MLP neurons of a small language model. Each row is named by its layer, matrix (gate and up: input weights) and neuron, and shows model dimensions 240-303. Each number is 200 + 30 x the weight over its row's rms, rounded and kept within 0 to 999. A neuron's up and down rows have the sign that makes its largest values positive.
A block is one neuron, or neurons of one layer that tend to fire together. After each block is what it responds to, as a language model described it from the Wikipedia text at the highest values.

L2.gate2,219,177,213,208,187,165,243,253,215,202,229,190,217,215,167,213,168,215,211,237,212,169,159,246,238,205,159,209,215,192,172,157,203,204,179,184,177,169,154,197,194,203,171,192,200,228,141,180,245,176,199,229,215,176,251,199,166,218,267,235,193,198,238,184
L2.up2,215,206,165,206,235,164,195,237,217,139,243,209,217,145,139,237,160,203,206,235,198,141,185,143,243,179,136,199,205,212,150,165,220,225,177,184,165,191,184,166,252,208,206,257,209,226,203,169,248,190,193,199,241,207,185,184,141,200,209,236,207,202,144,183
L2.gate145,205,246,135,187,192,219,228,205,207,240,192,238,204,183,180,226,182,219,201,240,189,164,210,196,191,125,161,181,157,206,210,145,150,196,222,215,211,239,186,223,203,211,206,139,227,180,201,194,225,219,214,188,244,225,199,213,184,192,201,213,145,189,141,256
L2.up145,193,150,167,211,220,232,198,210,259,220,213,269,226,194,177,195,177,171,179,220,169,232,190,148,234,193,171,177,214,252,259,195,202,204,259,227,191,206,152,162,191,234,235,203,238,126,195,196,216,219,152,175,200,241,166,201,117,176,219,218,175,213,178,202
L2.gate166,202,174,198,203,192,216,231,170,236,222,241,184,230,144,147,223,197,215,206,184,257,223,242,177,181,188,205,162,190,190,211,179,195,230,160,158,207,121,162,218,197,139,218,222,210,165,166,216,231,243,181,174,206,218,154,232,195,210,186,212,162,191,216,188
L2.up166,161,257,180,177,242,217,229,214,266,214,238,260,194,213,239,204,182,192,192,244,194,127,202,177,208,200,114,219,155,213,189,187,217,169,191,237,164,195,223,188,228,165,203,243,220,194,218,195,193,189,200,193,214,160,239,167,197,217,176,189,213,212,204,213
L2.gate1630,168,207,172,205,187,217,178,189,223,179,193,243,187,193,181,201,190,234,181,150,197,151,217,188,181,251,158,227,180,196,144,216,220,185,157,198,160,137,192,210,217,191,198,244,238,168,258,225,251,199,230,187,204,225,241,165,214,208,148,172,214,256,161,207
L2.up1630,235,208,248,212,237,193,212,181,147,188,226,207,223,193,168,223,190,200,136,157,206,192,240,181,221,207,208,228,243,204,213,164,254,202,169,218,203,175,187,246,197,218,162,183,180,205,155,147,234,178,181,232,163,171,172,179,212,197,192,234,179,232,126,245
Description: Name-final word pieces. Final subword pieces completing multi-token proper names, mostly foreign, such as ed in Al-Raed and Zayed, em in Thiem, as in Las Pinas.

L6.gate334,152,188,202,154,176,185,188,227,156,172,203,159,248,203,149,225,196,206,229,194,189,162,238,203,199,178,174,186,182,168,207,183,204,234,202,243,197,234,238,159,165,183,206,238,257,213,220,176,198,208,200,172,211,198,165,201,216,198,185,207,256,251,178,191
L6.up334,197,156,226,214,204,193,202,170,206,217,231,153,163,222,173,214,210,141,184,216,226,203,164,201,183,204,216,231,230,204,204,248,240,230,187,182,206,233,168,232,207,164,193,238,198,218,201,228,175,259,202,220,259,265,179,234,225,177,190,180,175,189,215,207
L6.gate366,165,249,196,215,258,186,168,186,197,262,221,240,231,158,197,194,199,168,156,164,175,162,229,238,146,292,223,195,196,217,217,155,192,260,189,166,195,191,242,224,215,159,185,203,186,182,204,204,158,207,233,232,183,173,180,184,184,218,226,233,197,233,236,204
L6.up366,159,173,191,205,242,144,180,217,241,257,235,173,199,224,149,169,129,248,167,182,183,225,210,188,182,243,200,215,169,163,166,217,237,166,179,202,188,169,206,153,164,241,290,207,190,180,194,196,234,248,171,256,148,192,168,156,252,188,161,176,170,192,214,183
L6.gate802,204,219,176,258,186,188,231,195,179,138,190,204,208,194,146,241,153,229,139,213,225,188,182,238,208,144,230,202,183,170,196,171,232,146,192,200,153,187,237,249,199,215,184,227,233,181,198,209,210,195,197,245,153,197,219,200,171,218,187,182,203,200,171,247
L6.up802,187,234,208,167,206,208,166,202,193,233,211,183,163,242,193,187,218,228,204,229,143,186,184,233,139,211,186,159,200,257,207,209,231,220,148,176,210,218,199,128,225,212,131,211,185,202,232,168,225,209,253,175,217,236,206,141,219,233,200,229,187,205,180,192
L6.gate890,197,214,178,177,160,196,202,189,204,194,220,216,192,209,229,192,175,186,135,232,207,244,224,191,250,155,254,185,224,195,222,209,203,183,166,168,198,181,236,212,206,163,229,213,121,181,185,232,222,208,178,204,217,195,188,236,180,204,259,271,238,235,208,198
L6.up890,167,184,215,169,210,189,206,190,179,207,205,234,245,217,184,249,198,157,162,234,204,215,255,294,141,229,154,265,217,188,202,157,158,248,203,167,133,190,209,202,151,219,149,183,210,194,196,183,218,217,147,187,215,164,241,204,224,211,184,206,238,157,222,241
L6.gate1234,214,193,255,180,221,203,215,197,203,228,209,157,188,213,239,147,210,191,224,248,197,162,212,195,212,176,202,160,204,204,244,191,208,224,226,188,225,171,179,262,234,182,195,229,170,221,248,253,175,205,191,216,214,208,201,224,212,159,197,240,186,208,238,215
L6.up1234,222,140,196,207,244,184,206,211,194,132,184,146,228,191,168,216,193,220,183,192,241,253,214,234,188,178,209,199,175,212,164,207,266,145,248,237,182,265,286,221,191,165,214,202,248,234,237,221,215,202,194,193,199,232,209,213,225,162,143,236,161,193,132,175
L6.gate1710,180,188,175,185,230,181,246,202,238,203,161,197,210,151,194,226,161,241,165,226,173,158,231,239,222,189,257,222,139,166,184,198,156,172,198,171,181,170,232,145,206,146,247,195,148,248,165,202,196,220,222,242,196,174,208,186,217,183,207,229,255,199,202,196
L6.up1710,228,195,163,231,211,197,206,198,212,269,225,188,163,231,220,220,198,231,206,201,215,160,183,248,159,232,196,187,203,188,170,213,188,234,237,181,240,229,192,191,182,211,224,252,208,191,162,201,199,216,213,184,180,211,178,202,222,153,174,243,204,262,226,190
L6.gate1735,151,209,218,147,159,184,196,258,218,159,204,191,166,158,217,213,181,164,240,253,217,214,240,141,184,206,205,257,167,206,213,224,289,196,173,215,173,190,239,223,168,191,209,166,200,221,208,209,221,282,217,189,194,199,172,179,193,221,196,215,205,225,170,232
L6.up1735,167,249,175,242,160,153,252,295,241,206,168,167,191,223,200,226,189,180,228,130,204,171,211,145,162,226,198,204,185,198,213,192,180,170,178,173,166,284,221,285,185,231,218,225,237,199,204,216,194,211,161,181,182,234,170,210,162,192,186,207,240,182,265,184
L6.gate1888,177,215,194,158,235,225,244,196,229,160,212,185,237,197,191,212,203,267,219,204,214,200,217,204,192,219,234,155,187,206,196,195,182,186,176,165,218,205,184,193,167,239,268,245,189,192,230,224,187,217,217,227,152,192,230,196,180,155,216,203,181,247,164,230
L6.up1888,182,220,198,153,223,178,182,207,198,170,177,213,195,229,191,137,179,222,182,186,206,196,261,229,193,171,196,238,232,217,262,218,231,263,208,209,198,254,167,151,139,223,258,183,217,177,184,244,255,223,184,201,212,181,245,208,248,197,247,220,204,248,166,227
Description: Of in institutional names. The word "of" inside fixed proper names of institutions, countries and awards, e.g. Federal Court of Australia, People's Republic of China, Medal of Honor; also other "of" phrases.

L2.gate49,192,242,178,228,214,204,214,182,241,225,214,217,245,217,217,212,174,219,194,241,195,155,193,184,224,213,214,200,193,217,170,215,216,226,205,190,232,208,209,204,245,203,192,246,164,220,244,222,204,168,220,181,232,170,218,239,160,171,171,173,197,241,186,175
L2.up49,197,157,143,190,256,216,221,229,217,194,231,198,202,203,183,194,164,180,178,160,220,122,197,211,235,191,154,233,180,131,215,170,198,174,185,243,193,184,239,124,207,210,185,229,212,223,276,202,228,156,209,193,237,172,221,211,229,153,166,200,234,245,198,148
L2.gate189,193,179,213,161,152,213,260,226,225,249,225,167,238,225,226,200,218,279,223,255,204,232,151,258,180,155,221,194,177,200,198,210,153,195,152,193,236,198,184,176,150,192,163,200,157,207,188,211,238,195,185,254,234,222,242,269,200,235,265,198,165,192,242,173
L2.up189,199,184,165,181,171,176,196,171,239,235,212,179,198,193,243,168,165,207,194,237,221,174,194,210,170,216,227,186,147,267,175,159,210,222,196,189,199,244,180,164,247,191,231,173,174,197,213,210,207,211,239,179,163,201,257,230,174,211,192,234,234,220,225,214
L2.gate1169,221,216,221,236,243,177,196,203,205,178,193,149,164,239,202,179,233,149,242,212,206,214,178,259,182,166,121,204,170,201,206,206,255,191,204,179,230,185,247,120,217,225,191,220,177,251,198,192,236,222,157,166,212,211,195,271,194,193,190,230,169,185,182,186
L2.up1169,193,209,192,149,200,179,212,233,224,186,235,175,172,134,159,155,185,255,162,201,223,217,227,216,227,170,216,230,154,145,186,222,194,166,217,208,141,216,193,231,233,190,165,191,192,198,273,197,128,231,269,204,194,168,231,217,195,167,199,184,187,205,194,270
L2.gate2039,208,238,163,198,215,224,194,148,233,176,182,175,162,207,238,164,217,264,249,237,182,225,256,264,206,220,222,190,189,200,212,193,255,204,174,252,201,236,238,164,207,222,199,231,204,165,213,212,223,223,229,221,209,191,201,265,179,182,199,224,167,212,219,157
L2.up2039,183,180,160,199,180,157,222,209,185,233,205,218,202,273,206,213,190,191,216,239,250,219,182,231,127,154,250,195,143,218,198,212,162,219,193,145,216,156,207,235,213,193,228,211,197,186,206,241,173,191,211,208,207,162,219,232,226,222,160,231,272,218,168,206
Description: Ordinals and superlatives. Ordinal words and suffixes (first, fourth, 17th, 62nd) and superlatives (best, most, largest, final, last), usually right after "the".

L6.gate217,153,215,170,208,194,162,165,164,213,210,207,217,193,185,153,205,242,227,160,145,238,153,218,111,222,255,206,152,202,237,223,204,172,224,167,179,220,232,234,273,209,190,202,179,196,226,182,202,204,168,178,260,208,268,191,149,171,215,219,196,197,220,194,220
L6.up217,209,165,186,211,224,141,205,223,159,158,143,249,227,206,210,248,202,223,221,213,200,154,194,224,208,206,188,190,238,227,204,212,229,227,132,198,185,174,165,220,205,173,174,237,243,230,156,212,249,211,165,240,196,159,202,216,202,156,247,235,161,216,221,198
L6.gate360,149,179,184,250,206,172,207,258,225,198,197,238,147,234,211,173,197,198,204,185,236,208,194,223,170,192,184,190,195,233,145,170,185,229,160,195,195,217,193,238,220,207,163,186,256,158,228,199,224,210,185,197,214,191,196,176,184,191,145,235,177,239,192,263
L6.up360,123,173,194,196,160,174,216,148,216,161,205,187,173,256,223,193,220,250,155,199,222,187,191,132,220,177,198,211,221,196,184,174,155,221,177,176,170,201,190,214,221,185,203,136,222,203,237,257,255,139,183,270,266,196,193,269,196,174,210,248,232,199,254,228
L6.gate1209,166,248,239,207,200,199,173,176,192,190,204,196,234,215,235,143,237,150,213,175,249,206,173,237,209,199,217,211,205,174,200,175,184,192,179,162,238,231,191,197,202,169,194,211,148,193,191,198,184,154,212,246,174,223,210,252,185,234,227,283,197,193,119,172
L6.up1209,155,156,176,209,167,242,200,221,161,205,250,207,237,202,188,211,169,173,220,208,203,201,217,183,200,122,217,170,195,227,184,161,221,166,246,164,231,179,156,233,206,194,156,206,208,214,246,205,214,171,183,192,235,181,203,219,241,234,223,202,165,186,219,196
L6.gate1381,263,238,167,237,217,292,227,268,244,216,305,223,210,154,185,153,207,221,271,181,151,125,242,234,233,235,182,205,164,229,214,212,165,197,162,158,174,204,227,191,208,211,151,227,215,184,195,193,230,190,215,192,183,196,196,185,226,228,175,187,191,195,147,134
L6.up1381,176,180,219,148,222,201,156,199,247,195,182,176,151,169,271,201,263,171,118,200,223,266,242,222,195,171,212,172,132,123,163,153,220,210,187,170,214,181,193,179,223,181,213,197,246,180,208,161,197,198,202,216,217,165,196,184,183,211,271,219,192,179,211,215
L6.gate1730,167,185,240,207,198,207,243,186,204,187,188,182,204,215,190,233,238,185,228,246,269,210,230,210,163,142,232,159,229,186,175,201,204,217,168,191,271,226,231,225,233,155,256,173,215,228,170,181,241,187,222,209,201,206,236,133,172,222,211,208,179,187,197,126
L6.up1730,216,152,205,169,199,277,158,174,242,196,187,198,182,207,224,245,210,208,221,144,242,158,200,210,190,208,145,210,164,169,187,181,201,195,196,160,188,174,197,195,209,157,204,182,201,212,215,194,210,203,187,195,239,180,170,166,157,219,186,194,167,217,241,208
L6.gate1948,228,181,249,213,253,227,177,208,248,142,235,170,209,198,201,230,233,253,191,180,207,224,200,196,204,195,191,178,161,230,176,187,195,239,199,189,222,209,206,182,205,170,181,219,200,216,186,203,204,212,191,208,162,266,178,206,142,173,208,237,154,221,198,204
L6.up1948,198,121,226,269,164,236,245,210,219,180,188,185,159,194,221,173,273,191,187,210,213,233,134,176,179,192,193,224,186,142,220,158,220,181,208,224,216,170,167,199,181,189,198,249,234,222,186,218,246,203,176,206,195,217,169,200,175,192,210,224,254,225,222,179
L6.gate2051,158,176,192,185,179,192,239,183,204,169,178,178,202,180,208,181,212,217,248,267,186,195,174,186,232,173,201,145,237,218,213,194,245,183,228,152,202,209,211,224,170,187,191,227,180,199,217,221,208,181,179,144,229,219,173,167,152,220,165,245,183,245,200,188
L6.up2051,132,200,239,217,149,165,195,192,202,218,162,224,167,258,235,202,222,211,237,198,243,214,222,228,180,193,236,157,216,213,197,228,174,229,194,222,226,191,191,159,190,174,203,193,202,216,203,199,204,202,243,163,194,167,225,160,194,241,194,234,216,165,221,232
L6.gate2152,220,179,191,196,206,128,172,199,209,161,208,147,179,192,222,205,211,226,201,185,243,243,192,209,214,177,185,157,208,227,242,200,173,205,152,255,185,175,212,216,237,172,203,165,260,196,149,216,266,173,209,218,167,283,204,230,179,150,234,259,193,224,245,212
L6.up2152,176,184,147,239,234,200,172,224,244,167,159,204,197,212,214,214,312,190,169,153,218,178,170,241,192,195,170,167,161,214,150,175,160,195,189,197,225,219,226,164,168,198,190,195,217,249,209,211,217,147,250,139,219,226,198,216,148,218,191,252,171,184,176,212
Description: Proper-name word endings. Final pieces or words completing multi-word proper names of organizations, titles or places, e.g. Empor-ium, Gynec-ology, Valley Railroad, Legend-s Cup.

L3.gate1562,178,183,121,191,192,155,249,233,221,142,201,216,161,244,148,265,244,209,187,172,223,186,190,208,189,202,175,198,247,170,183,201,198,212,163,198,189,191,147,193,141,232,239,207,253,191,163,199,233,226,163,170,154,197,223,205,224,209,220,219,202,209,162,193
L3.up1562,181,179,242,219,212,178,183,177,188,211,165,194,175,223,199,173,199,205,200,258,204,195,203,177,197,257,166,172,203,229,239,182,197,211,123,211,236,251,177,251,211,166,225,171,170,206,211,255,237,182,193,152,192,226,266,233,215,164,221,200,229,157,164,228
L3.gate1870,157,272,175,202,210,167,251,202,182,211,158,228,152,223,184,256,210,181,181,257,180,170,217,226,205,170,218,194,155,219,162,153,192,200,167,199,212,211,186,211,207,251,297,174,239,236,186,226,187,189,211,200,204,185,217,148,181,189,200,182,228,195,200,168
L3.up1870,193,214,168,225,232,210,239,192,271,179,222,160,207,152,167,150,227,224,264,276,214,172,192,225,196,249,204,171,228,226,235,229,188,158,207,227,151,189,193,177,183,153,251,209,198,191,188,212,236,159,275,225,174,196,242,183,163,171,188,224,175,199,141,189
Description: Numerals in names and quantities. Numeral tokens in running text, strongest inside product or model codes (ZAZ-1105, Allwinner A10, F40PH), also counts, amounts, dates and route numbers.

L2.gate796,164,253,196,207,171,178,217,204,218,201,203,206,194,210,216,183,187,184,194,235,181,178,198,254,213,180,208,180,202,195,201,168,248,125,153,223,212,198,213,169,182,243,206,189,153,177,163,193,244,198,209,200,258,198,187,155,201,252,209,180,182,204,189,243
L2.up796,199,162,172,159,117,229,208,187,177,196,215,240,229,236,184,189,225,207,195,204,170,215,207,213,203,209,232,196,161,138,208,188,274,172,232,169,209,212,223,202,252,228,214,222,191,204,153,181,230,210,181,191,199,149,210,204,197,209,205,129,214,230,135,230
L2.gate1143,174,181,221,253,200,164,192,214,147,198,215,137,191,172,215,181,170,199,178,226,208,195,194,198,184,176,197,222,181,209,202,203,209,133,199,218,176,183,257,196,210,189,212,195,146,190,196,204,134,186,235,163,187,214,178,143,200,237,212,243,229,183,249,257
L2.up1143,157,170,168,217,168,213,174,189,186,195,224,168,186,150,204,146,181,184,231,228,276,196,241,176,163,216,185,201,141,223,211,206,179,225,236,223,160,202,206,196,279,191,157,218,156,171,193,206,191,204,187,194,251,238,211,169,152,246,234,190,211,149,152,200
L2.gate1449,218,235,206,272,189,170,260,180,191,225,233,204,197,219,235,157,206,190,233,236,185,217,261,165,181,186,189,148,186,222,246,219,235,156,155,159,261,214,161,261,234,197,231,239,177,240,147,165,214,229,211,223,198,204,191,224,221,192,176,199,173,178,156,263
L2.up1449,216,256,199,249,186,138,198,179,182,165,209,191,179,205,271,216,200,147,213,214,229,158,263,163,236,163,170,177,171,179,226,220,250,146,165,202,213,170,149,264,211,236,208,179,187,238,170,194,210,214,212,228,222,171,188,282,205,179,201,154,187,202,179,213
L2.gate1762,182,223,221,186,178,224,200,190,162,185,254,200,196,209,222,206,239,160,193,235,173,153,145,209,205,154,208,206,175,190,212,201,206,177,187,153,196,192,244,182,232,206,187,248,210,229,157,192,201,216,177,211,192,190,212,205,185,218,203,194,246,205,154,223
L2.up1762,209,199,225,204,203,204,262,168,246,247,243,162,160,192,158,144,166,212,158,198,201,195,205,233,213,227,159,212,187,141,238,160,237,229,189,197,167,228,169,141,253,184,260,173,237,179,197,159,207,224,223,232,209,211,199,177,199,223,210,232,191,185,201,191
Description: Connector after noun phrase. Connecting token right after a finished name or noun phrase: "of" (lead vocalist of, School of), table "|" after person or place names, line breaks ending list items, and "by/in/at/between".

L3.gate1951,200,201,244,252,214,159,261,233,273,155,180,211,241,178,240,220,191,167,221,201,219,203,204,214,229,208,147,215,202,203,191,196,145,189,160,214,190,163,240,231,225,243,156,128,218,229,211,205,197,198,168,164,192,169,216,180,214,187,180,165,183,222,138,205
L3.up1951,200,206,220,242,217,178,222,175,265,200,190,249,230,177,204,172,179,204,162,198,190,201,197,204,205,173,182,215,176,192,184,226,249,202,217,178,194,175,135,206,198,195,231,195,217,215,227,218,253,222,262,220,205,210,203,194,211,196,206,250,165,231,227,205
L3.gate2209,153,203,203,215,159,155,213,198,248,187,218,213,271,194,162,215,158,164,156,205,206,182,189,194,216,193,202,182,185,166,198,218,202,206,188,189,284,191,212,221,249,156,210,195,218,211,193,222,182,201,212,227,176,218,188,202,199,205,239,251,222,208,202,227
L3.up2209,190,202,213,236,145,197,234,212,241,229,167,215,231,233,206,174,161,197,184,161,233,199,181,221,180,207,163,192,171,275,176,190,203,213,203,237,199,182,113,179,216,157,164,214,244,198,227,225,187,222,221,199,145,190,224,196,174,165,197,248,209,165,223,203
Description: Name-completing word pieces. Final subword pieces that complete multi-token proper names, mostly Latin genus names in species articles (Micru-rus, Agria-des) plus place and person names (Patag-onia, Hijika-ta).

L3.gate336,203,268,224,174,188,218,185,162,168,192,175,205,220,250,208,191,126,222,196,192,245,200,174,217,195,155,236,152,150,216,251,184,191,196,205,130,207,184,200,190,203,189,193,211,213,219,225,213,225,213,207,220,209,184,180,198,206,187,243,251,186,190,201,221
L3.up336,188,141,156,231,227,171,180,196,225,208,212,265,208,218,236,220,207,236,190,251,156,172,213,230,151,190,193,224,168,243,201,222,215,148,173,218,193,187,246,206,192,186,147,192,190,208,277,214,185,197,219,188,194,165,198,195,216,238,228,235,209,185,200,230
L3.gate1941,184,209,201,167,203,172,232,211,194,179,215,193,257,237,214,218,209,176,251,201,181,229,145,184,178,131,204,210,187,165,202,210,221,227,202,209,196,223,230,162,191,206,243,187,178,165,252,225,236,190,170,150,199,168,212,156,151,151,201,186,205,251,152,181
L3.up1941,212,202,223,184,173,157,225,163,232,199,240,225,152,161,195,216,176,177,212,203,191,200,188,182,275,174,212,237,197,200,195,189,194,187,189,222,188,165,219,202,202,198,201,184,168,225,269,182,175,262,229,275,139,238,186,251,219,194,208,174,201,249,177,159
Description: Institutional name "of". The word "of" (sometimes for/in) inside proper names of universities, institutes, schools and courts, e.g. University of Essex, Institute of Medical Education.

L6.gate105,166,180,161,252,149,179,197,211,236,211,214,231,218,186,236,192,211,217,211,237,219,236,234,197,212,245,230,198,254,214,199,226,176,166,211,181,239,288,205,248,238,194,198,224,174,232,264,208,204,223,189,179,202,206,205,186,158,182,162,194,199,208,201,233
L6.up105,182,155,172,183,99,228,194,222,202,197,217,178,181,184,220,200,202,191,195,270,240,197,161,186,170,199,223,231,185,211,211,215,173,172,222,161,200,192,183,162,201,187,237,163,178,243,219,154,231,251,155,193,167,172,220,208,210,185,205,211,197,207,191,174
L6.gate399,145,213,196,217,245,167,229,214,205,218,204,210,160,241,197,225,194,198,203,224,183,201,133,211,136,153,209,160,217,171,219,227,195,247,196,180,237,208,193,169,165,189,194,199,214,182,236,267,175,229,224,175,156,186,233,170,198,191,152,227,215,262,192,173
L6.up399,186,228,187,214,178,210,183,193,226,235,179,207,169,241,201,178,210,164,172,206,224,182,215,213,194,231,237,188,190,230,206,200,242,189,193,216,213,219,206,164,222,169,178,211,209,181,196,204,191,215,212,190,217,235,234,155,138,213,230,200,160,163,182,181
L6.gate1013,182,213,229,221,223,220,258,169,199,241,229,185,138,218,180,194,160,154,195,213,222,187,210,213,183,238,220,229,164,162,177,200,117,214,184,241,208,207,180,250,230,222,185,201,177,151,153,182,205,174,165,184,242,159,231,118,165,218,165,184,189,213,238,245
L6.up1013,232,143,206,250,230,179,188,154,215,236,184,266,209,180,237,223,219,195,180,217,230,163,158,205,203,244,231,196,173,209,191,217,257,160,244,193,221,142,158,261,198,247,271,204,154,161,173,228,224,204,200,208,195,177,293,253,206,266,217,179,180,217,212,174
L6.gate1079,167,152,191,189,194,136,199,174,214,242,225,187,248,230,196,194,160,173,223,277,219,151,164,216,201,177,164,200,139,209,215,244,189,164,202,137,230,201,167,220,230,180,190,226,199,250,201,229,266,206,232,185,204,179,200,207,236,196,222,241,196,215,187,232
L6.up1079,173,168,176,191,194,170,182,184,221,230,185,218,250,211,149,200,159,171,168,189,214,189,195,183,179,232,208,213,218,251,226,168,252,154,191,185,253,156,193,245,237,169,181,167,141,184,186,178,226,235,239,210,183,184,222,180,250,159,137,185,261,207,173,244
L6.gate1458,197,130,167,190,175,207,216,178,211,201,182,193,208,211,181,166,203,179,228,265,195,169,189,194,147,226,188,202,192,247,216,125,196,177,189,128,232,185,233,162,235,157,171,171,158,195,250,229,265,221,178,194,164,216,195,223,175,228,222,199,227,173,175,167
L6.up1458,205,169,204,214,212,237,219,162,217,218,234,190,191,203,186,231,203,180,213,213,192,163,249,215,218,230,225,230,185,225,203,227,158,170,209,200,225,226,151,210,195,164,188,232,208,213,163,183,204,232,194,197,202,202,244,164,208,227,202,178,163,208,275,178
L6.gate1642,251,199,235,229,193,223,171,249,253,250,209,207,190,231,179,213,211,196,208,226,178,189,222,213,193,184,200,146,267,235,196,194,194,173,157,234,196,180,195,175,216,208,170,186,214,202,156,261,224,179,155,214,195,198,174,214,245,188,238,220,199,185,191,255
L6.up1642,194,161,192,192,201,231,189,233,231,191,217,183,162,190,196,206,232,167,195,143,283,226,135,199,162,167,140,237,173,218,195,229,180,240,161,180,183,216,124,214,124,167,171,158,209,212,232,184,200,146,200,124,198,182,202,138,215,236,204,204,233,220,184,279
L6.gate1999,166,188,204,192,157,232,184,190,176,197,211,211,126,147,213,149,200,152,250,199,203,169,197,195,200,251,235,231,199,201,232,202,186,212,176,140,180,228,148,165,272,191,186,192,166,207,177,227,253,193,230,217,133,190,265,186,142,212,201,225,214,197,206,184
L6.up1999,183,196,166,195,199,123,214,231,209,174,209,182,194,202,158,169,115,183,196,156,176,164,164,196,140,183,168,218,193,193,244,241,216,173,212,191,206,184,206,218,203,208,187,165,208,197,175,204,168,211,195,201,197,156,209,240,202,181,134,190,224,215,155,236
L6.gate2254,218,227,194,166,150,186,182,204,188,194,204,192,195,217,172,197,186,206,184,161,201,219,199,210,153,188,196,195,186,182,236,191,174,167,201,218,232,175,208,216,189,185,237,217,146,225,206,200,200,221,214,193,168,172,223,163,188,241,203,128,193,186,191,193
L6.up2254,202,250,199,180,173,219,222,220,200,236,187,200,192,219,133,183,126,202,184,241,215,160,130,248,194,256,179,202,176,238,209,234,186,196,144,172,183,141,215,113,179,170,157,225,201,147,215,220,163,240,139,189,161,148,163,180,210,165,158,228,235,192,176,196
Description: Partitive group quantifiers. Words naming a group's size or rank inside "one of / among / all of" phrases: numbers, the, possessives, superlatives (one of the 10, among 4, the first).